Weights of a small transformer language model.
Size: 10 layers, width 640, 10 heads of 64, MLP 2560 SwiGLU, vocabulary 13513, 74.2M parameters.
Architecture: LayerNorm before each block, rotary positions, no biases in attention or MLP.
Training: 861M tokens, 6567 steps.
MLP neurons of a small language model. Each row is named by its layer, matrix (gate and up: input weights) and neuron, and shows model dimensions 144-207. Each number is 200 + 40 x the weight over its row's rms, rounded and kept within 0 to 999. A neuron's up and down rows have the sign that makes its largest values positive.
After each neuron's rows, "fires in" lists the words (lower case) most often at its 100 highest values on Wikipedia text that the model never trained on.

L2.gate144,204,143,102,224,173,140,127,213,203,203,195,163,182,154,198,164,243,206,272,165,174,167,178,190,180,215,230,194,234,159,185,169,252,211,245,199,192,192,169,132,287,301,275,308,120,229,197,139,236,242,277,252,169,159,211,197,209,222,234,202,130,228,273,200
L2.up144,202,223,210,178,243,187,128,205,212,168,276,158,112,210,208,208,224,261,213,228,204,243,191,172,258,203,251,105,181,185,165,277,174,147,145,181,189,210,187,125,235,195,183,250,210,158,200,196,180,157,216,201,190,106,241,243,204,161,240,97,221,241,230,238
fires in: "0"

L2.gate1356,167,190,217,227,232,222,205,178,219,131,212,198,227,171,182,223,240,241,294,210,217,134,225,255,160,110,141,219,168,252,192,131,168,251,216,219,208,186,214,250,251,147,232,194,244,271,201,147,158,120,216,165,193,184,218,155,88,226,226,211,152,234,249,122
L2.up1356,258,197,176,180,189,180,205,214,192,265,198,228,233,277,237,225,184,178,171,224,178,232,220,197,210,196,139,216,231,167,159,235,252,141,275,168,206,260,156,164,181,195,252,179,209,170,247,190,256,148,272,231,215,216,225,209,235,181,188,125,160,226,237,213
fires in: "1985", "1987", "1983", "1981", "1984", "1989"

L2.gate2428,247,177,152,100,213,222,213,170,201,252,219,219,136,135,134,241,268,212,193,221,225,159,260,110,174,169,194,185,191,277,213,239,214,183,143,173,166,282,229,257,138,178,209,109,259,191,242,177,173,213,250,190,234,186,197,170,246,132,238,240,239,169,213,232
L2.up2428,222,212,165,223,179,215,201,227,162,228,191,200,161,174,190,186,281,191,178,221,255,209,210,198,162,154,194,172,177,300,196,174,152,212,188,172,188,158,259,212,253,193,197,172,227,238,161,217,146,247,264,301,179,196,161,170,184,198,147,251,217,142,156,203
fires in: "united", "coast", "ham", "premier"

L2.gate2184,211,157,134,205,197,256,259,280,258,188,163,198,287,223,193,138,150,217,237,114,227,214,193,181,191,206,156,169,201,270,207,222,137,201,229,133,182,151,275,235,194,170,216,220,211,175,279,171,176,150,229,220,123,178,130,198,193,249,159,204,253,156,155,225
L2.up2184,264,204,183,202,218,219,170,220,226,203,197,200,220,198,225,174,195,219,216,201,278,256,222,149,203,175,189,174,149,128,166,197,206,266,126,170,198,135,176,211,221,243,184,156,153,231,180,188,241,231,187,236,134,249,167,238,195,155,221,210,236,159,194,183
fires in: "national", "state", "nacionalista", "public", "na", "metropolitan"

L2.gate2217,155,202,157,165,276,206,270,215,146,221,267,211,179,163,214,172,181,237,317,165,207,181,213,221,180,196,206,203,184,242,127,233,262,191,162,234,106,163,264,203,234,260,167,261,205,213,223,223,208,240,191,175,226,117,179,196,155,176,174,187,280,181,213,179
L2.up2217,132,259,205,151,209,137,244,197,231,235,258,228,147,228,229,223,183,287,188,154,132,210,178,212,213,236,204,194,200,124,264,172,202,199,249,183,232,181,222,153,276,346,203,226,203,137,197,258,187,224,206,118,164,148,140,203,251,170,237,177,220,243,211,186
fires in: "later", "current", "modern", "following", "since", "currently"

L2.gate1550,200,165,206,232,206,223,153,196,271,268,218,200,213,255,233,212,162,273,143,224,171,272,263,157,214,189,136,237,155,225,176,226,172,217,149,184,158,277,232,243,121,189,235,292,177,233,212,109,231,219,256,208,127,157,281,178,202,197,214,239,144,237,257,282
L2.up1550,124,150,232,216,179,152,137,241,183,256,202,126,175,195,176,249,201,195,181,211,174,187,219,234,230,175,193,208,191,162,195,208,182,193,170,195,149,184,146,157,213,204,201,215,217,184,188,296,190,148,210,210,224,176,169,235,193,205,237,205,170,189,184,206
fires in: "november", "rokkor", "primary", "may", "science"

L2.gate1806,170,230,214,103,215,185,208,212,223,236,197,133,141,197,211,186,240,192,206,203,123,186,141,141,193,244,165,137,146,201,195,198,173,170,185,238,231,194,226,217,89,177,229,233,223,337,139,257,149,162,164,184,210,188,253,221,168,171,136,278,219,156,161,188
L2.up1806,181,126,148,167,169,166,228,237,194,265,147,199,149,191,175,196,148,157,120,175,180,253,220,217,176,216,247,154,203,209,213,201,213,199,209,224,286,206,203,208,188,181,256,158,237,240,82,188,203,142,184,170,266,218,241,187,252,165,212,243,303,226,233,153
fires in: "team", "conner", "show", "album", "ebner"

L2.gate44,227,221,183,182,215,195,217,116,166,240,246,262,166,178,256,188,244,176,224,212,247,153,190,224,228,95,221,200,161,238,242,176,184,179,238,187,224,87,262,138,225,171,158,223,227,252,212,169,270,169,224,139,209,148,175,215,196,242,240,140,195,132,228,201
L2.up44,255,204,212,188,225,247,182,231,119,238,159,218,172,255,187,167,176,209,263,240,174,250,237,226,202,195,244,205,182,177,223,194,277,160,259,176,190,209,172,193,202,170,145,189,222,234,228,152,180,245,158,168,190,204,176,209,206,230,222,192,202,216,194,203
fires in: "has", "of", "have", "was", "were"

L2.gate168,250,105,220,308,151,275,233,233,285,282,175,270,156,170,205,178,207,93,223,169,222,170,235,157,163,193,335,208,218,155,296,192,219,179,212,166,177,157,181,212,185,191,177,177,267,247,139,203,202,276,162,175,118,236,214,198,179,238,183,225,157,213,207,175
L2.up168,179,160,210,265,161,221,201,242,129,134,195,229,240,264,180,187,186,167,241,191,261,194,199,197,167,165,269,195,189,257,163,223,233,221,194,234,259,190,187,225,173,260,188,250,131,189,193,235,155,305,244,199,163,238,239,273,131,194,233,244,117,223,154,195
fires in: "no", "actor", "actress", "bbc", "mary", "by"

L2.gate576,231,240,201,180,237,202,200,211,244,218,190,260,129,208,177,259,101,132,206,207,217,173,240,304,180,154,209,221,258,178,203,231,195,244,201,232,200,185,121,271,191,136,264,201,241,231,197,161,153,180,216,159,174,243,198,212,135,165,250,217,183,180,150,228
L2.up576,167,116,161,177,186,129,302,260,233,126,219,246,251,187,217,198,172,254,177,194,255,169,200,184,218,208,126,265,196,247,221,188,201,202,164,238,144,102,224,188,190,234,257,159,194,180,182,252,224,143,254,219,216,137,280,220,261,132,155,168,223,234,236,175
fires in: "october", "august", "lone", "promoted", "acute"

L2.gate1764,181,228,177,217,192,179,132,232,225,211,260,214,145,102,140,217,214,143,154,209,244,95,217,130,202,241,157,229,129,261,232,189,155,173,213,182,238,187,214,206,153,168,254,204,172,119,271,226,240,151,179,232,162,218,196,210,134,256,234,188,244,189,222,244
L2.up1764,244,231,176,250,222,212,179,229,156,194,213,278,116,140,255,195,202,209,195,220,168,151,213,147,188,208,219,258,224,291,227,215,205,171,209,203,246,244,203,156,246,228,231,149,159,216,249,134,207,172,223,181,192,167,208,216,209,123,205,259,129,190,124,172
fires in: "due", "television", "tv", "hockey", "opera", "memorial"